Part of a small language model's weights.
Training: a variant of Adam for these matrices, 795M tokens, 6067 steps.
MLP neurons of a small language model. Each row is named by its layer, matrix (down: output weights) and neuron, and shows model dimensions 368-495. Each number is 50 + 10 x the weight over its row's rms, rounded and kept within 0 to 99.
After each neuron's rows, "fires before" lists the tokens most often just after its 100 highest values on Wikipedia text that the model never trained on.

L4.down1536:52 49 35 53 64 67 61 45 35 58 54 56 49 44 51 80 56 59 62 38 40 40 55 68 26 47 58 41 41 36 49 56 58 61 27 67 62 51 55 54 63 51 45 53 45 55 61 42 37 37 59 52 50 77 42 47 46 41 50 52 62 53 49 57 54 59 47 43 57 59 34 59 48 63 53 49 45 44 39 47 55 42 48 43 35 54 67 47 50 41 45 42 46 48 50 44 55 52 53 39 40 55 54 64 59 63 52 48 41 53 49 40 51 57 46 60 52 63 44 64 49 52 69 71 58 32 43 55
fires before: "-"

L4.down562:42 48 88 42 53 40 51 52 55 50 53 53 52 51 40 53 62 42 37 61 47 46 52 42 51 47 30 55 43 51 50 45 79 34 42 64 34 36 44 51 54 46 43 46 31 40 61 38 47 37 58 48 37 64 53 48 52 52 37 57 45 61 49 56 50 58 58 33 52 59 61 39 48 64 41 50 49 52 50 47 44 41 57 50 36 38 45 46 41 63 36 47 29 30 58 40 61 55 63 63 35 31 85 46 64 53 51 38 36 55 50 70 43 38 43 52 56 45 36 51 43 42 54 53 58 45 43 62
fires before: "=", "|"

L4.down1427:71 54 53 55 34 40 43 56 36 40 40 65 45 71 71 56 49 33 70 85 39 45 55 53 72 53 49 56 61 72 49 25 52 55 50 48 57 43 65 51 36 45 38 43 48 53 34 48 52 68 49 57 38 37 36 45 43 49 58 42 56 24 55 40 64 59 35 52 37 65 64 56 40 52 41 45 70 51 42 48 54 44 54 62 53 41 50 40 47 57 53 50 61 52 54 44 67 46 53 42 44 49 29 47 51 50 59 59 46 46 54 59 54 47 20 57 38 39 43 47 55 59 57 46 53 55 60 38
fires before: ",", " and"

L4.down776:38 63 74 41 46 56 37 44 66 59 55 54 42 39 29 54 41 62 43 55 73 43 68 29 44 64 46 51 46 51 46 65 39 26 52 46 30 32 54 61 55 35 53 67 49 64 50 45 47 45 30 58 59 50 49 61 61 48 33 61 45 44 54 59 50 40 61 43 58 57 54 59 45 58 32 46 38 40 54 58 55 59 54 57 49 20 56 38 56 42 49 46 32 65 55 47 63 47 66 48 45 56 46 36 62 34 37 43 57 42 59 52 50 43 51 57 61 57 51 47 41 47 49 28 51 54 56 56
fires before: "|"

L4.down516:50 65 54 40 67 43 50 55 40 48 51 67 47 62 66 58 62 51 60 60 72 48 29 51 49 39 43 42 35 38 52 38 46 34 41 58 49 39 53 24 35 36 49 47 63 47 53 34 45 52 47 49 49 50 42 57 48 50 32 49 65 36 50 41 47 34 55 36 41 51 44 44 45 55 64 41 53 42 42 54 48 40 39 46 46 29 60 49 52 61 44 62 50 52 48 36 33 61 60 56 46 64 37 44 50 56 56 48 57 45 26 31 58 33 54 34 61 63 39 53 43 53 69 40 50 55 43 54
fires before: "-", "|"

L4.down1672:48 49 58 49 63 61 49 41 60 67 51 41 59 71 42 55 27 40 53 54 58 49 40 51 29 44 65 46 51 34 33 59 28 64 48 63 35 51 36 48 52 46 52 39 41 28 42 45 45 52 47 67 42 51 39 37 25 47 54 56 51 44 36 62 38 51 59 52 64 26 41 43 45 47 48 49 52 52 57 59 50 52 49 63 40 53 54 42 61 45 47 53 62 53 26 60 66 50 66 48 52 41 65 58 52 28 28 73 45 50 52 43 57 63 59 56 34 46 51 46 30 50 39 58 54 51 47 74
fires before: "-", "\n"

L4.down829:38 35 58 53 71 73 62 52 45 37 66 63 57 55 64 56 42 67 51 34 75 56 57 48 36 43 34 65 31 46 58 55 49 58 46 65 48 50 52 54 50 45 51 50 61 55 61 43 57 40 60 58 52 47 53 38 37 49 58 47 39 52 60 56 34 52 47 57 52 50 69 50 41 54 41 54 47 23 49 43 30 52 57 34 46 46 59 69 58 38 61 51 49 49 27 64 54 42 44 45 71 60 56 43 59 61 36 50 55 48 61 50 43 50 52 67 42 57 52 54 46 55 64 54 32 66 63 55
fires before: "ing", "s", "ed", "=", " the"

L4.down1354:53 53 51 73 57 47 44 40 47 71 51 60 53 47 60 45 55 51 67 68 54 46 70 44 47 60 55 50 44 73 55 50 35 44 40 45 66 41 50 40 47 60 46 41 29 52 31 59 47 56 62 51 40 48 14 42 53 55 45 47 48 53 45 36 53 36 50 53 58 51 63 50 41 52 70 57 59 61 60 31 55 57 57 26 52 32 56 52 61 57 47 69 47 52 79 47 53 43 48 39 44 68 39 47 50 46 51 48 39 44 37 59 53 59 22 54 41 42 56 36 35 50 61 36 63 36 45 69
fires before: " and", ","

L4.down1295:46 50 58 50 36 50 53 58 44 46 38 53 76 53 49 50 51 56 50 34 54 40 53 53 45 48 65 43 61 60 60 40 62 47 38 53 69 54 51 52 61 32 36 49 56 43 46 51 53 45 60 51 45 59 39 56 40 33 53 58 52 42 48 53 53 48 56 35 52 54 41 54 64 39 48 39 70 38 42 39 49 45 56 58 25 49 48 65 34 70 50 59 42 58 59 43 48 57 44 49 69 55 45 43 52 46 50 33 54 51 38 64 57 31 38 65 51 66 53 46 51 63 34 68 58 59 55 60
fires before: ".", ",", " and", " was", " in"

L4.down3064:38 44 63 50 62 62 58 60 58 62 72 45 42 57 45 41 36 37 55 57 43 47 46 55 44 56 45 53 57 63 46 37 57 48 52 70 44 69 42 60 49 52 47 40 49 30 47 51 52 50 68 51 55 68 60 43 62 54 40 43 47 64 44 56 45 60 44 55 35 52 34 49 42 65 46 54 58 43 48 50 46 61 52 37 55 46 58 40 22 44 65 52 34 72 65 52 54 53 59 75 52 47 35 43 53 52 61 52 55 59 66 48 49 61 45 50 62 47 57 38 36 51 70 40 50 52 37 61
fires before: " of", " and", "\n", ".", ",", " for"

L4.down269:48 57 52 55 49 32 53 54 46 62 44 50 56 61 53 35 27 60 48 45 44 58 47 58 53 63 48 40 45 60 41 56 42 52 23 59 58 37 60 55 59 51 56 63 46 52 52 48 53 31 56 46 47 59 56 49 41 44 50 43 39 52 52 77 48 52 44 29 58 33 55 62 52 56 67 59 73 59 64 51 54 43 59 48 52 38 55 41 53 62 47 46 59 56 47 47 54 47 59 48 58 57 57 56 42 42 61 53 65 56 38 54 23 34 56 49 52 61 45 32 54 40 46 63 41 41 49 70
fires before: "=", " by"

L4.down1447:50 47 60 59 52 40 36 52 64 47 47 32 50 53 29 59 43 40 55 52 59 38 50 47 58 37 46 52 51 54 42 29 56 43 34 82 51 49 58 40 56 53 30 39 44 40 49 62 66 49 72 46 43 57 62 37 41 50 62 46 38 64 31 43 32 35 53 35 53 50 57 46 79 59 53 67 58 29 51 64 41 51 48 30 43 28 57 52 54 37 56 47 51 55 50 51 39 54 42 71 55 38 56 67 51 62 42 54 37 39 60 61 44 37 50 72 59 72 47 33 41 40 44 52 40 47 48 47
fires before: ")", "–", "}", "\\", ".", " \\"

L4.down1794:58 45 61 67 51 58 28 56 20 52 32 57 46 49 52 47 41 64 51 36 26 54 48 54 41 41 54 42 39 40 55 58 56 50 54 78 37 54 35 59 60 69 36 58 50 42 50 41 69 66 71 40 53 39 52 56 68 46 62 47 63 60 52 62 51 65 56 46 66 67 61 42 57 57 42 59 54 53 52 53 64 38 39 43 61 48 58 55 53 37 32 43 56 30 51 34 59 44 30 42 34 56 33 48 44 22 49 58 59 49 43 65 42 34 64 62 63 67 61 32 35 38 62 36 57 52 58 69
fires before: "-"

L4.down2137:76 56 25 37 25 60 44 62 50 51 62 47 63 64 36 44 50 48 51 49 57 55 50 59 54 58 51 70 56 43 73 57 49 49 53 60 42 48 58 53 43 47 51 44 54 42 36 54 47 43 52 42 74 50 49 42 55 56 59 54 51 52 54 48 24 48 45 51 54 44 42 32 46 55 52 65 43 40 51 43 35 35 37 47 73 49 50 63 63 42 56 42 44 47 49 65 52 52 45 44 42 65 51 50 58 40 60 42 52 48 51 33 57 52 64 52 42 42 50 52 62 52 62 37 32 54 71 57
fires before: "|"

L4.down2435:49 46 51 41 53 71 42 46 42 61 48 51 20 44 61 55 37 45 36 56 51 62 59 64 63 53 51 57 44 53 54 43 36 62 52 53 45 58 35 56 66 53 49 61 40 51 38 71 41 40 45 34 21 47 33 62 45 38 51 50 57 38 46 36 48 59 58 48 38 29 56 48 29 40 40 61 55 67 64 56 48 57 54 50 31 50 30 50 44 47 40 45 43 63 53 59 58 49 60 45 64 63 55 54 42 55 45 38 48 52 51 39 75 59 46 45 39 48 48 54 42 67 70 41 61 52 39 53
fires before: "\n", "-", "|", " 0"

L4.down558:34 54 49 48 42 65 48 54 58 57 54 56 60 57 51 50 34 42 41 57 48 53 49 60 45 55 62 44 66 36 43 56 53 60 50 57 33 56 50 59 55 43 53 52 45 46 54 45 51 38 45 35 54 48 52 41 55 63 45 43 45 43 42 53 59 44 72 55 56 45 58 56 45 68 37 57 54 40 51 45 51 57 32 37 65 41 63 39 52 33 37 40 55 39 58 54 32 45 45 54 54 58 46 55 48 75 55 40 44 47 73 32 46 54 50 37 75 35 66 53 56 50 43 42 53 44 56 51
fires before: " |", ";", " —", "d"

L4.down133:58 61 50 43 50 47 62 45 57 39 61 56 46 54 31 53 37 43 63 46 43 61 52 50 56 56 54 39 56 60 41 60 36 59 49 79 37 43 52 49 50 59 53 48 57 41 46 62 42 56 57 47 52 36 50 56 54 55 27 49 24 40 56 59 51 35 55 48 47 47 39 58 69 69 31 40 55 36 50 46 65 54 71 58 43 35 44 48 42 38 54 36 55 48 37 57 50 49 60 59 40 52 60 63 41 69 41 49 34 54 23 51 56 51 48 53 67 51 80 68 43 47 58 50 71 61 40 51
fires before: "\n", "\n\n", "cal"

L4.down2853:49 62 45 49 45 52 39 47 64 44 50 52 39 35 61 63 46 61 27 58 60 45 50 76 48 50 48 54 51 43 37 59 48 52 50 55 41 50 64 58 42 55 39 60 42 27 51 32 48 57 54 42 66 65 44 36 55 41 44 48 52 59 54 50 58 53 56 38 63 41 42 50 47 59 60 47 41 52 50 37 62 48 39 46 40 25 68 55 35 39 66 43 57 34 54 41 33 41 33 47 45 26 45 64 39 29 51 61 45 50 48 53 55 40 44 72 41 70 45 47 56 41 50 46 46 42 50 48
fires before: "-", " round"

L4.down140:61 48 44 38 58 57 31 55 62 52 38 31 44 36 49 33 49 45 63 46 36 39 46 64 47 45 46 55 42 35 47 43 53 36 27 61 59 33 71 48 56 36 46 44 52 51 39 49 45 55 50 40 31 61 42 21 41 34 48 61 50 56 61 56 45 60 64 66 24 40 66 36 54 64 36 43 53 45 56 60 34 54 61 50 57 47 63 39 42 55 63 43 39 53 39 53 48 35 60 52 61 59 60 35 40 42 55 40 59 48 61 47 50 32 53 69 58 56 59 26 54 48 49 47 51 52 46 36
fires before: "s"

L4.down2394:46 49 47 39 51 30 55 48 41 68 44 32 48 30 58 60 51 50 56 63 64 55 55 61 35 38 45 41 56 52 45 48 48 49 44 64 59 48 36 43 44 54 36 42 41 57 55 44 59 57 48 42 52 74 61 49 49 51 60 36 54 54 52 57 51 55 37 46 25 38 40 51 66 71 60 57 37 62 55 48 51 53 47 56 59 57 57 68 56 64 37 45 64 45 38 53 43 47 46 54 45 37 39 50 60 39 39 54 59 38 54 39 66 40 47 58 36 52 48 53 54 47 55 52 56 36 45 69
fires before: "-", "="

L4.down1171:46 39 41 45 34 47 69 53 45 56 62 48 46 59 42 60 49 48 61 28 54 34 47 59 36 50 40 40 47 62 52 66 35 58 48 60 59 27 45 55 43 39 51 60 52 50 47 58 58 51 62 56 50 53 41 44 56 40 59 53 47 44 60 46 33 74 53 45 53 76 40 46 46 57 66 47 41 60 66 43 48 57 48 65 39 43 56 60 46 50 56 49 49 42 59 46 54 52 67 50 41 31 58 39 52 58 46 53 46 42 49 40 43 46 74 53 50 62 46 59 72 43 39 67 49 54 64 61
fires before: "\n", "=", "\n\n", ",", " of", "."

L4.down441:43 44 53 46 69 31 77 57 51 60 38 60 61 55 63 72 48 37 45 51 58 68 52 62 47 44 47 62 42 53 55 38 54 36 43 50 32 50 45 69 63 27 50 65 33 58 43 33 59 51 37 33 39 47 56 67 60 54 42 48 54 56 60 48 58 56 57 47 57 33 55 60 62 53 33 41 34 52 31 54 52 48 46 63 74 60 42 60 50 54 47 50 40 57 59 43 34 44 59 44 63 51 50 37 65 57 43 54 37 58 35 33 69 63 40 48 56 52 44 50 51 45 51 49 54 65 31 47
fires before: "=", "\n", "\n\n", " 2"

L4.down2829:59 42 35 33 56 44 66 45 31 61 43 67 43 54 40 53 54 56 69 63 50 47 50 52 43 60 56 46 61 42 65 38 46 37 56 61 54 60 46 41 48 55 35 42 54 45 52 63 61 43 55 40 52 44 64 49 19 37 44 57 51 50 45 44 56 53 46 38 30 69 38 57 59 50 48 49 77 53 51 75 33 48 62 52 29 50 45 67 44 48 50 42 30 41 42 54 42 47 59 73 56 66 59 51 51 56 38 55 56 41 52 63 61 65 45 46 53 57 53 49 52 46 40 42 58 51 44 51
fires before: " |", " 0", " -", "\\", "="

L4.down141:63 73 59 47 61 37 66 57 61 51 64 46 52 61 67 59 54 56 48 48 58 34 74 51 62 47 41 45 39 67 41 40 46 40 75 86 62 41 52 49 39 55 32 41 41 63 41 45 62 46 45 40 37 44 52 61 49 68 54 70 55 51 56 48 39 57 57 39 49 23 41 43 58 67 52 54 42 40 53 51 42 45 40 58 44 53 44 59 49 47 47 57 56 68 37 68 44 38 56 67 45 32 51 54 55 49 42 50 48 31 53 47 57 44 50 50 50 72 45 42 49 48 38 46 73 48 44 52
fires before: ".", "|", "lad"

L4.down2071:50 56 49 65 46 65 36 49 62 59 36 45 51 37 33 42 41 55 58 52 51 53 46 68 56 37 62 42 65 57 51 66 67 54 53 72 31 59 59 42 55 50 42 62 37 54 55 59 46 44 51 43 65 55 50 45 70 57 60 52 55 43 44 52 52 34 51 43 51 63 69 46 43 51 49 13 47 42 47 57 43 50 40 59 56 47 52 62 47 48 55 49 33 48 44 53 60 65 44 55 43 66 40 67 46 54 50 46 73 60 61 39 45 54 48 26 38 49 60 36 39 56 50 52 61 57 56 37
fires before: "|", "-", ",", " |", ";"

L4.down242:54 36 44 45 35 60 47 32 53 54 50 65 58 42 52 65 50 53 47 47 47 67 64 55 47 49 44 45 47 67 36 49 47 58 55 44 56 60 50 47 45 49 65 71 43 66 54 36 45 56 53 47 30 47 35 53 46 51 61 31 47 38 38 50 48 52 40 42 54 31 41 44 54 61 39 54 46 60 52 58 54 55 61 51 40 80 41 38 38 32 44 56 38 59 39 70 50 59 64 34 42 38 34 40 64 77 55 50 37 64 48 22 49 54 52 40 56 51 35 58 49 56 60 48 39 57 45 43
fires before: " as", " by", "ing", " to", " in", " the"

L4.down1044:40 51 37 59 40 53 45 44 50 61 54 59 57 52 47 54 40 49 61 51 56 46 53 46 47 48 39 55 55 62 72 51 53 50 49 42 42 47 14 56 49 43 49 55 58 55 47 58 65 28 53 53 52 47 45 67 51 51 63 59 42 56 29 33 38 73 43 32 43 51 55 42 53 51 47 68 60 35 53 54 54 29 54 57 65 48 53 46 51 43 54 50 40 50 66 61 38 57 60 59 61 66 56 51 48 45 63 48 56 36 46 39 42 52 44 49 32 49 23 53 37 60 40 38 42 54 47 56
fires before: "=", " -", "\n", " received", " entry"

L4.down560:60 54 59 57 48 34 46 58 52 29 58 38 44 50 63 56 43 51 44 44 43 38 38 74 46 54 51 48 57 57 55 52 55 27 40 64 49 53 57 71 66 37 43 53 47 44 44 62 36 53 51 53 62 59 61 41 66 31 36 48 49 39 44 35 49 47 47 45 52 47 50 46 76 56 60 58 40 58 55 58 42 48 50 48 57 48 38 58 52 52 38 38 57 50 58 42 34 53 52 52 49 51 50 45 51 61 40 46 63 39 37 59 44 49 47 52 45 57 50 23 62 43 39 45 67 47 46 39
fires before: ")", " |", " /", " of", " 0", " million"

L4.down1107:61 44 65 51 40 52 46 73 65 55 72 62 60 47 49 49 53 53 50 58 46 51 42 23 49 44 41 30 40 52 50 46 43 53 33 11 56 68 42 67 36 51 52 45 42 35 53 66 50 44 53 52 57 35 36 26 55 53 39 62 49 57 39 35 54 49 57 54 65 32 49 45 41 69 43 49 55 52 45 47 42 48 42 42 64 40 49 70 39 50 44 46 42 51 59 55 60 37 62 51 66 43 61 56 41 68 49 53 58 51 57 42 40 33 47 47 55 79 47 54 42 56 37 52 37 54 56 52
fires before: " |", ".", ","

L4.down1507:36 40 40 40 63 71 47 40 35 57 48 52 46 44 56 40 54 50 42 61 52 46 68 42 53 56 43 40 51 20 59 52 61 53 40 63 52 49 33 38 35 63 38 49 54 71 46 62 51 42 67 50 34 39 56 34 55 35 73 38 60 53 53 45 54 36 61 62 30 48 61 50 46 47 45 63 26 47 53 64 52 63 65 51 47 34 49 49 57 44 53 53 42 42 61 49 37 62 73 50 50 62 47 53 45 54 52 40 31 70 47 36 48 60 48 52 53 70 44 48 53 44 60 40 68 32 49 47
fires before: " by", " in", " on", " released"

L4.down788:55 57 43 33 52 46 50 59 47 64 73 42 41 23 51 54 41 59 71 55 53 46 54 61 43 49 47 41 28 49 57 50 58 32 40 50 56 53 47 56 51 52 52 41 31 38 44 49 71 67 54 44 45 52 27 61 51 66 38 35 42 54 43 55 42 59 29 37 50 68 53 47 78 59 48 53 45 43 27 56 54 39 42 37 51 51 37 46 59 42 56 39 40 39 41 55 48 62 56 35 52 42 54 38 51 34 53 37 43 41 48 55 44 35 42 63 58 48 49 31 64 38 33 46 50 46 46 62
fires before: ",", ".", " in"

L4.down1359:47 54 47 36 65 43 58 53 60 28 42 39 44 38 42 43 38 35 66 67 49 42 61 45 65 55 58 50 38 28 76 30 29 54 38 49 45 34 45 42 46 50 46 64 53 54 37 53 49 50 45 69 62 57 59 74 52 56 23 42 62 58 55 51 66 47 39 49 60 43 58 63 54 59 36 56 33 52 40 51 59 70 61 32 52 70 42 41 48 67 63 45 41 48 53 54 65 53 44 51 40 59 56 40 49 54 55 64 42 42 38 44 52 51 50 37 44 55 47 62 46 52 48 50 54 40 49 48
fires before: " in", " to", " on", "ly"

L4.down2366:30 54 45 48 45 52 40 34 60 54 45 45 64 37 44 40 66 42 50 60 36 16 54 60 59 53 49 57 49 50 49 42 65 49 44 38 70 70 47 53 44 61 30 51 64 48 58 44 39 43 52 65 30 48 47 46 52 59 50 45 59 50 47 52 50 65 49 61 38 50 49 56 49 62 57 77 58 68 64 40 45 56 66 49 50 51 52 51 46 51 47 56 57 55 62 57 52 59 33 41 50 51 52 31 44 37 50 56 59 40 52 57 38 51 57 40 36 45 50 52 69 46 61 40 38 48 58 32
fires before: " |", ",", " to", " in"

L4.down284:69 52 48 45 58 53 39 50 53 70 74 49 60 51 40 44 27 55 48 54 63 55 53 64 54 47 60 56 59 53 47 33 52 47 38 64 68 36 43 47 59 42 58 61 38 37 49 47 36 38 45 47 41 37 51 42 47 39 46 50 53 53 56 46 51 45 25 53 54 45 43 56 31 43 50 66 42 54 55 53 65 62 58 52 53 56 36 47 50 39 39 33 49 46 57 57 65 51 54 44 46 43 71 37 46 52 38 51 55 62 47 43 36 43 45 63 45 58 52 46 56 62 57 46 58 65 53 58
fires before: ",", ")", " (", "\n\n", ".", " the"

L4.down2534:38 60 59 47 57 53 65 45 67 46 49 60 40 53 46 48 47 66 65 60 65 62 69 52 40 39 43 64 60 52 57 45 50 30 68 23 40 38 49 46 48 41 35 32 53 31 56 52 32 61 62 62 55 50 54 34 62 46 58 47 45 55 49 56 49 43 60 48 45 50 61 64 62 44 55 62 44 48 44 49 61 51 49 44 41 50 50 44 48 26 50 55 34 57 56 57 58 49 50 45 56 45 48 38 43 60 50 45 60 36 57 60 48 53 40 64 47 57 43 63 30 66 43 42 35 65 52 39
fires before: "ed", "ing", "s", "ive", "ion", "es"

L4.down2408:51 70 67 55 45 27 66 47 51 51 47 50 42 69 39 63 50 37 37 55 60 34 50 60 37 60 48 68 53 62 32 39 61 54 35 52 59 61 46 48 48 42 53 69 48 60 49 55 39 43 48 52 45 42 35 38 18 56 47 35 46 53 43 46 32 66 58 62 47 55 42 32 56 48 48 50 41 52 56 57 58 68 52 72 44 60 55 68 61 50 36 57 42 47 65 54 52 50 65 43 54 23 32 60 38 43 44 45 54 28 48 53 61 57 50 32 54 51 28 60 51 47 52 43 43 47 48 49
fires before: " that", "s", "ing", " through", " to", "es"

L4.down620:60 44 27 48 55 46 36 44 62 54 43 44 51 40 53 51 51 62 54 44 35 46 56 71 47 53 39 41 62 45 55 59 49 43 60 08 65 42 52 49 43 60 46 51 36 51 42 40 51 45 45 60 57 44 56 64 41 53 56 41 67 34 44 32 48 43 40 40 53 59 57 45 49 62 61 52 49 47 63 48 52 58 48 40 53 47 36 48 49 42 54 47 46 57 45 41 46 46 41 62 47 48 65 54 44 38 56 56 38 45 48 32 53 58 54 42 42 31 42 51 42 32 50 55 40 65 54 40
fires before: ",", " that", " the", " a"

L4.down2701:55 44 66 49 54 42 32 34 51 55 54 44 49 49 45 49 47 30 65 45 55 47 58 43 49 37 60 55 46 47 53 47 55 39 52 58 42 45 49 68 51 38 49 55 47 29 49 45 56 46 41 37 58 47 39 56 61 61 61 55 38 60 47 57 49 52 54 47 41 70 53 29 46 43 28 58 54 54 41 45 49 41 65 38 68 58 42 52 59 46 48 41 27 58 48 54 40 41 69 61 47 50 52 40 58 57 16 38 59 53 45 81 56 33 65 61 49 37 51 49 40 61 47 49 59 49 46 38
fires before: "|", "s", " the", ":", " to"

L4.down951:71 39 50 43 50 48 63 57 51 40 64 50 49 56 59 43 46 39 42 56 42 50 47 62 60 32 51 57 49 51 51 45 51 55 30 68 47 41 59 54 61 57 57 34 49 54 62 54 49 53 38 49 48 24 66 54 48 51 35 64 56 49 62 65 59 76 35 29 50 54 48 39 59 46 44 54 44 42 44 43 48 51 46 59 55 30 53 48 45 59 47 46 42 42 50 29 44 62 51 55 62 49 49 56 43 52 36 33 60 45 54 49 43 49 57 62 45 63 39 58 53 39 47 52 53 53 24 45
fires before: ",", ".", " in", " |"

L4.down934:52 45 37 52 53 58 42 65 32 50 45 41 39 44 64 45 47 49 64 33 43 53 61 59 47 56 49 62 41 48 45 40 54 40 67 62 40 48 35 54 54 48 52 49 50 64 48 65 53 58 51 57 47 40 53 69 42 51 53 37 33 67 17 47 43 67 55 48 54 57 45 59 68 49 41 35 68 48 57 39 47 50 51 55 56 44 71 35 48 64 56 36 46 53 46 43 45 50 50 58 36 57 47 64 43 49 54 43 66 57 49 54 53 79 39 65 39 53 50 57 38 37 44 42 45 46 48 39
fires before: "|", "\n", ")", "  ", "C"

L4.down2852:50 41 44 51 58 62 48 61 39 62 55 54 48 44 54 43 63 50 41 33 47 63 60 47 49 59 49 42 67 41 48 56 27 48 27 85 49 57 44 43 49 47 48 60 40 39 42 42 50 48 47 55 40 56 63 46 33 45 61 56 61 61 59 24 40 59 57 54 44 48 45 75 76 54 47 59 54 53 38 54 52 59 53 44 53 58 46 47 50 53 43 39 59 35 53 51 31 36 37 71 56 68 50 52 40 57 55 58 52 41 59 66 50 69 44 48 39 54 41 46 32 67 49 52 51 48 62 52
fires before: ")", ":", " |", "{"

L4.down413:57 51 54 46 62 52 47 37 54 43 43 40 54 64 56 61 36 41 43 50 52 39 46 53 33 57 57 54 57 61 44 58 39 69 65 53 36 62 42 49 45 47 47 52 54 57 58 58 51 63 52 55 46 63 22 37 52 50 48 62 16 50 41 50 50 28 54 49 67 69 35 46 54 42 60 57 50 43 66 41 61 69 59 47 62 53 57 48 44 51 47 42 42 72 60 45 47 45 57 55 44 43 50 69 41 52 43 62 43 29 51 56 47 51 46 48 59 55 53 45 49 46 60 56 39 65 42 51
fires before: "s", "rs"

L4.down782:44 35 41 63 22 44 50 54 54 47 63 54 50 34 49 53 73 47 55 48 65 75 60 51 55 66 44 66 44 47 64 61 46 39 47 58 70 48 57 48 45 54 57 48 54 53 79 32 45 34 70 46 54 44 51 53 56 46 43 78 58 65 56 48 66 42 48 41 49 57 48 44 59 44 53 49 50 50 37 32 46 42 58 43 43 53 63 46 37 41 51 55 68 46 45 63 42 40 35 49 61 59 38 54 51 47 72 49 56 67 42 40 72 47 35 46 55 48 57 37 54 51 38 53 22 40 72 70
fires before: "|"

L4.down2745:56 67 54 42 63 59 61 41 75 65 49 60 29 42 45 54 44 55 57 52 44 62 58 62 46 49 51 49 52 39 41 59 51 30 50 53 53 40 37 65 61 49 41 27 57 32 47 52 61 56 53 54 47 53 33 55 56 36 72 54 58 58 56 46 66 40 50 50 59 39 34 54 62 64 37 42 49 49 53 39 56 56 51 52 62 47 43 52 48 49 38 37 35 59 43 33 50 60 58 68 33 44 58 42 52 55 56 31 52 52 65 50 51 36 29 34 43 37 58 28 38 25 40 42 46 47 49 57
fires before: "\n", "\n\n", "."

L4.down2296:47 53 51 50 40 47 49 52 63 50 68 52 52 38 48 60 69 40 65 56 49 51 41 51 62 50 53 62 44 44 54 38 38 63 59 00 54 54 68 48 66 39 59 52 47 41 56 42 64 48 44 51 63 29 59 48 53 47 47 55 53 51 49 50 44 47 48 52 57 45 45 36 29 67 42 55 39 50 52 67 61 53 54 41 59 53 37 42 51 30 51 23 61 46 38 42 48 61 54 56 49 56 52 62 51 49 48 61 67 58 41 38 54 50 40 50 49 34 41 32 42 48 33 41 46 48 58 70
fires before: " the", " a", " its"

L4.down2021:60 51 42 28 47 43 51 42 38 30 56 45 40 44 44 55 56 61 47 38 54 68 33 55 58 44 43 56 48 56 47 56 47 45 73 32 37 46 64 63 56 44 61 56 56 33 49 55 30 45 21 48 68 55 66 65 42 52 51 48 56 43 60 54 43 57 54 43 53 63 48 55 51 49 37 56 52 36 67 52 45 54 60 41 42 46 38 42 42 34 51 59 56 38 48 49 41 40 27 66 47 60 42 47 56 58 55 58 35 40 50 43 42 52 40 58 78 49 53 45 70 25 48 60 63 59 54 53
fires before: " Japanese", ",", " the", " American"

L4.down2320:49 42 45 59 53 39 75 49 68 53 54 62 58 42 67 47 39 41 58 51 46 55 57 55 55 55 48 59 51 53 40 61 44 52 31 42 46 47 48 38 55 55 55 54 47 57 63 39 50 52 53 46 40 35 52 48 45 54 50 50 38 46 56 49 45 56 53 52 42 51 54 35 55 37 50 54 41 59 45 44 51 51 56 51 43 39 52 68 20 47 35 46 42 65 40 47 65 66 45 45 45 45 62 62 47 59 29 47 38 55 49 63 54 42 60 36 34 39 58 51 42 46 46 55 53 28 61 52
fires before: ",", ".", "\n", " and", " (", " with"